config.toml
num_hidden_layers = 13
hidden_size = 640
num_attention_heads = 5
num_key_value_heads = 1
head_dim = 64
intermediate_size = 1280
vocab_size = 16384
hidden_act = "swiglu"
norm = "rmsnorm"
norm_place = "pre"
norm_eps = 1e-05
positions = "rope"
rope_theta = 10000.0
rope_fraction = 1.0
qk_norm = true
attn_scale = 0.125
bias = "none"
tie_word_embeddings = false
parallel_block = true
init = "normal"
init_std_qkv = 0.0165
init_std_o = 0.0
init_std_up = 0.0165
init_std_down = 0.0
optimizer = "muon_variant"
learning_rate = 0.0162
lr_mult_qkv = 0.4
lr_mult_down = 0.7
beta1 = 0.93
lr_head = 0.00564
warmup_steps = 28
schedule = "wsd"
decay_fraction = 0.265
decay_shape = "pow"
final_lr_fraction = 0.0
batch_tokens = 65536
max_seq_len = 768
doc_mask = true
train_tokens = 736500000
max_steps = 11239
dataset = "wikipedia_en"
MLP neurons of a small language model. Each row is named by its layer, matrix (gate and up: input weights) and neuron, and shows model dimensions 368-559. Each number is 128 + 32 x the weight over its row's rms, rounded and kept within 0 to 255. Numbers have three digits each. A neuron's up and down rows have the sign that makes its largest values positive.
Before each neuron's rows, "fires in" lists the words (lower case) most often at its 100 highest values on Wikipedia text that the model never trained on; "fires after" lists the tokens most often just before its 100 highest values on Wikipedia text that the model never trained on.

fires in: "born", "life", "early", "education", "biography"
fires after: "==", " was", " and", " (", "Early", " Early"
L3.gate1206:126113117128114140126184101129054160153169176137117132132109157111154118064114046144156133134136093100127149200071123143076182137095077141178145166157108188142150120142095128150103087088162148195085072056154144174083142097188137150103150091177147147107074125134141166152074149039114096126140132096110127126146117107193095134128146132142114108174201081165157138106068167183198138116106147117068099176162108121135190100126098096143127129189065181163065149121146179118124101157119131088154125079128173098148138070104178149099164141080170120137130065139162132117120111161162131132
L3.up1206:159107181149152170134128117114127131136122154099106134134062103143139120130053060127106119118131126132145133158151115128104154135084125172155130159143081129130095162114108145105088133154167150155149098092115058209074117131143085129134120171152188114149096081116108109173109123095119124157169126113088136078163127084088090172116084126165152107168119107149115106096096172166144126154088133113127167152113104161122171131147084115142187173110151125116088132121199158127095105083086141151189121095063133109150138085093140108124172154036068083166163088140142159044093142125177180124

fires in: "0", "1"
fires after: " ", "–", " (", "-"
L3.gate1243:122134033164110150172062116128121108165126172111108157196140169087146162070177113115092069115084124087079162170139138156093096117140162129094146114228117125147220122204126069162163176150154156141110116173154154123112125150143150184190191130142100073151160135114159202097112073168139087079150144135075113173074150074092142163216172113082193102149142171105123105181152156128133147111145122149117137116082139067161105110133130082137094161126141146140120173090158105055127132153166122176084101161161108096120126134164119140164142092099130099123108124178140131117099150139149183169
L3.up1243:164098083113113129170061146136117093130122160117126164140139138089195155097113105110142170167071116141148138159111146154105143085172187130040233157148131122113161160173064077122137134163115138147119153134088112132158160164151173135103163099097097133196078124176148144104121131098152050095154119099088142147136135091099105166150140123056231084091088140133095084104179135207154189059165104160102077112128088092120109152149113127131113158071187147083167195128160115144121156121175130150073119172143081084115107122123119136137164077133099141162079148177141154123105158154127153172

fires in: "1", "9", "3", "of", "apps", "8"
fires after: ".", " ", " |"
L5.gate368:130126092124126146094095097151150140059132089156164149179205124076073127094119156088097182141160138088118131186135115163148142110129096126090171179110201144163144124184133205184093101171181114108133125180165175121173198167106110172134082139156119164115181101101122110181106118112098143137135097111124162099111200160148151151179098134117144109139128158146078098116092139118120112162050178154115104115134169070095138135090092095123121093133095154096088097101176153097110148151104102139197123096124133136098172121101157113060070110096101143051153130145179170194128151199117156083
L5.up368:126157069135116042124124145140132127144176084135093111064157165089165161141130141120150155193139143117102169088144177093128096127122145158082143118105054093140127099135192163174098091140086122121152156106139150153174089135104093081124150159125138090089083150150079185115154164164126169117170170189088123124151113124090107095110156116098138146133092138134137160201069136094109140130159084116157147129154079128114125124081135112162109128096170110117057169165129140162131073143128133155103134164112141150117113163112118189104144055121146183059111098131062122116153151132129098117

fires in: "life", "born", "early", "name", "background", "education"
fires after: "==", " was", " and", "Early", " Early"
L3.gate946:137113127136142136163149134112130133150172111152103144122073078153113170118143042127089123162144112114139123172144135083110098145111166143185143140121130124100137122046132130131086137117097130144157104064118084185120137104117109107155095165097114111126108102141121103098150103036164125161176132129091121106083093111093121138151114133153159123186164072143137099084099165198167182170129148105108093088127117100075145110156093111108115143117113072159060174145149239099123145098110136121111113097153137094135188141107158072173094192149128071150122151218170203147142084140148141182
L3.up946:127143084162122127142037098115089150098124137095113108122027079174146108036169121164100147138087137183077070168174163125088117123092154118159102105092128135087124127141100077113091125035126128164125242159101129153145100163131143097132136139102098122138117156183068140165074110099154146097144094095104156148123134077198157072153167164138112169173147136153178078067091113066095128116102109115120179130156115131091081089133141136108161178098088105139137147088100103131135115167125135113127162112080125164126120108090122201108094136126149158095136104045138071088144059133144091127

fires in: "0", "7", "8", "6", "1"
fires after: " ", " (", " d", " D"
L5.gate1002:156166098077095148127122123131194131178142128177215086184113136165141151162142132114105144084115128134148138127163163186126125147111135104167118115142094162143142123114118121145160130130130111180119153137133144115095129117095117130140116068066104092081147107135145148153070160111168138131109155147117153094131149141129118138134089128150093132127186100097131090064116123145168112113133067140076113060069130107027117052104092131118101084155176158136158108121116080134143080097137115151163194089138088172112117113136149136105073141124114124159127094120173110068148167114101145111
L5.up1002:169110054140133139087094091136114142153123105101150160124087113097099124061125117104128148145171202117126150174109099166178180105121153143156118153173117110146098125150103165201147109115144150142158108181098145109100170081146127092165119118171099124127151148068114118122130161136115094147196142128101098080126206117144162120122149071101101133142099123175160088123132151106093149109123151101150145140128138160118081225111121123204074110106111069120103168161107179123180050135138144154140096139119113070060140140112127138127193097155130043140130093119120156131096119143112180146

fires in: "1", "3", "2", "0", "9"
fires after: "."
L8.gate1176:153097082106137119125069114152127152168163113100082140049170132106161140132126138132136107044114139113145138100146194157117116118133106096170109171045137069100061102150119168108157140106120126111102167118065198178147118169115040067053090079180172145087111157153127129109128086166142148064129118147091118089104076100113110185113151132158145136135121164115084135139112112113117147200084168171114103169143125102110138136088038074113121147125177064127063149107150143138081094133122131073137080090116153168148152115089101125070078091050056143111157139128163134125173137153132163097
L8.up1176:133141119106168131114099117123113080181140140134202084163173123110147117182141104222146182078128105084112071088179105188170123125126169116139156142145155114133130112069143079129145159192153122095172125141137133134149104174126178134136090152154193127146154112181133131108085127118152131078117181160080055100123144178119118112111132151155170109186186077151100093179053121122135118130097113108143100103085169127179132172115078147143082152132174123107105146162158152133136105105149064144083145115074160078116100123120153088087118142158132123145126118102145145152115090153100180110

fires in: "the"
fires after: " at", " by", " At", " with", " under", " of"
L9.gate705:121161163177109147174160176135190167130156152160083161155106131129138084127126130163089094166109133092067166088138180117140177151133090171177096127169123105121109101181133099201109057069153097155169153148083129138104122154154132088100173136133084160119120156159121093148153136160070142132125134145126106093150168143053130073107145124128142107157091121132110126174162192106173136111100085173167100137123114112194172160106129072110138154144099133120112134129135140115160134142102114132162122148171129132077115077146121166130130073126097128123082187134116063166108163134167142144
L9.up705:109114115077066136137177145139148170126145089134211129143143089153152165119153141065149101137152178068118174124127109136177173147101110131097123091170150096103137053162144177098128133095072112154104105104180186167134082036067106116086165112125120114186125102123077092128126107100123098151066123135111158140123122132127078089150116081153127164108103105179148120151105169197139137086067144108061115188113034118163133122114120138114123108167088110129082128144173087107092109081077146100138119133119124110142107142098155094172063151118186181116143137151098090101090178150112099076

fires in: "the", "his", "her"
fires after: " with", " to", " of", " joined", " for", " and"
L9.gate475:115143136113145140138186133139139069179170167090123122126144082157133168180084107138142208143115125088139154147131089146153116102076076114111085178148152165119166108122114141144140082153113132214167157122099097121185169093164068176104148141156098133170130149165135087146112128094155141128121119061094128116183122121131130149093106132145119164155061191147108111135135134075180106100090103108038152133150029105078117101184162219190122206134129119167167137131086110085171123141111153067159123095109156100095124107091132117134055178128118134141069153145107072167108192121119163145
L9.up475:138140054205170069117109022080115112149125098126095162103108118184070156081154137090136122136124177109078124130174122170064150125106157148069163124169130129136112172134098133136115178103186170128158201164176067120185148075089178182114106159135117072133136200167118050144192108141053185181134099059140136176137113145136182134134162129118181145093119090114169141169109104168096155154148162116169130135105170086136060116103129143092136152120095112112101099171081095122141136128080119117174121070131137130144107109069144136128149144077129105115072179182061089115077191121154157124

fires in: "born", "june", "july", "may", "april", "september"
fires after: " on", " (", "In", " On", "On", " W"
L9.gate1212:123125101120128129104135108192123125136107167217106140171089132144160156151113162210115102154165135159108151118120137123115104177076087155147116156125129122129125154149114128104119052195099108067122146118190133122139114098124165141119118076137170134161122116146087171130129157117126145119109107095114137137138123155181123085128129135112133076147166132146143160107147089032078143165081128131134133125175172108117152139169168139138094159153113053142132148102159154173150070137165128154106118112148133163151103104103115029140145177053112218173120190190146120174153139176226114097
L9.up1212:119132099172125108079119143106141169146147112133156139097131130077148144106184124126142133149160102137152105117120135134183236157112163133109139077137128081139168069131142164092137140094163150114136144135121072164093093201121111105116167158151160154175071084140104108124115122146089079158143162144131102139157146151133092169178127168141128108099172079078137127091137075153089086164164115146095137128213140086063179140099106119160122144092097155148095098143138085117085121131133159125192125114082148163132142148154219116150170193178128121128143107125131122081121069114101110113

fires in: "6", "8", "9", "7"
fires after: ".", "21", "16"
L7.gate774:097100067156122135109116131131115097161131165126177126155127145119139130132169142133096176150118133147128116160114137158087121174103146116079172158140123112143156078138121124171120135152159118159154147132068156180155135158143105132090151153098113184082162137156108106117153124144128156145159178093080162105143172076093127181117149099093153119169161157102139179124130135133111104119107120091172101138155102141131139102220113128172155131086142132156127188120118185133085093121122082074135142156152149117063144139159131090190118100154139139098110113133192194148171092168153085065
L7.up774:080097102191184155161114104132143130113116117200102146105202095111155160080153155160136162135161143153120146149147123127085099129162137125158148134078118098130159145082132166174167142150121140142134136148163052112085135168105119126085115172146126150137147127165081143095129094094163117122108112165083108059127137127124164139087144134099113110046142126122089125096096159141081125117105124186181129118141144077091201111119076107147131135156116089118130090144131095086098093071080158133139035102141181136150104090102086164148107131104077168131162164091155123138097131105178144102

fires in: "history", "early", "background", "life", "biography", "origin"
fires after: "==", " and"
L3.gate615:094143129132161098115119138087206092161094114079122092116122101151073168148124132153132169124135107175165136086000099121125091108150167161168111145126137134109151165120131120046096134094145139182099149133107100163114165114160109100109116169119137191113113152143097145087060101091161117181164091142131146105080159134142119119109151098086124114144149091130084053144121124140064094082137189080124132162096129099142123090153146159130133153168154129085143166208135121080059145118130112163099134205090196167090130161109194140184203148152074159087103153181140103166140100089132162100
L3.up615:108122162137098130181168103101177152084110096079128033170132141125074169119139076159170114169136162162203152109154135106139075110112140165179150083112067106100095160067110147118104156086096118175130102037139120170116143109091123162092184186136115114151114114184157142145097112088099087140142161085124159126087134150102123102087146117165120142132166126120130073154119129176132143157147166092121084120100114109106110109134158088115124152124127141153120187149166148101118136176069137135134110170093098108104148164128112115097137156160106113115169107163119080160127138109132076120

fires in: "the", "of"
fires after: " at", " of", " in", " the"
L9.gate750:093107129190114166137046136101078100148141134102100142126117082172123157130199105141156157146148153089118168106111095155118112028144089106151118111129154183112185086119135131114167139156103124119131116133166182097128139146157131128128159137087088115137126072116159119179125146092163125189179111118099070123109082122144094053065102096111154158141141127108090097126192157132126126108112122096142113154110092117224125127117133184095108080113073094105086106127140151114111143129174106099124095101108167116114089150132172062124179129162127108131108135139117098185129137113099125109
L9.up750:144138136183118131116093119132061133112131131143184190086136100180158126223115134136091094093156165075140088077090094116142105100094119106156152162176152162048112099147160101096075138134085194141154088141122069148173067126100108145134098154167111145116133166167132128086160116113128087124093125185151172112134152126103171095137143152097156113128095108142141131148083123086135126141173071149116084130123127092120131143123104153122140101118188164159138146149139116118093126126148092114141123110146079146135124112193174164152141180126120115126144114129106099151131145119084125105

fires in: "6", "12", "3", "8"
fires after: " ", " C"
L5.gate844:109146173128101124176111115145118143142070144108133129098111119138165128087123119128111120155173094100130131148161110141152156126110159076088176151139094094135137163145117110092103096134096078155135090115118133180108141128129077190154146133183094101177099090055075150159135153135129105118103175088115149122117160106137167141165139191147169112131128191140132120146118177160109098071082087158103057130170086133101162138166131134144083113140129091081184105150088090107132125093130128128101141080152122187085201136115151119198078079067103095161103100112160092151128087130088106118
L5.up844:151156128165143059114171140182100061099111124132118184162128177098104098142181083142079142146095155077137136119162147098131145088121100125205144161152043115140175124163141155123117125105158176126100089075150101131168108089143082143129087108165090189161158136112079156127112136145141122123132126098141132165087121057071178157120137141172087121145140121160167083108083131115134128075146151146110107168121092129113101120147120131147089139130161080110149130141175158152122129148091162138161104107134111111132156227068140163111105138152075135107143121141172173246122189139125060119

fires in: "born", "a", "early", "education"
fires after: " was", "==", " is"
L5.gate1166:206106109164090128147131116107125077168159144142110163142104182159093109132093067108100163109167100132170109093116129096156138108149129116141085128090113199132153127139092093099103104193161157127167221126125128159113101132143120090144104095182086103123131101172106111087140119125151173086119195154097149014138094146136162107121122189074119141133169123125119168155181114204112148116068096122092189119133123136093138136129147166172095140176090136152140169131139127118146153110175135156117168155156105163129128071078171171143093148116060127143149153176142076054124101094136196120
L5.up1166:191149119105060159097110111177169134082151101078170143204071125124116092159065117153126106094091112124125165162088141079135169091157163105126159099145117122089146178108103098108069119137175148115107095125124079068120056091153120104115154172167124162159094116189204140173102076113081138167141099177151138100122155192120087059091166107135125082126165118112168143160135148143080158164139112128219126137111123163128136163158130130124094157072118130134104115157181154139157107071152148062096143125058053082090171141150180122142127130091133114157183142125178137154106106103142142137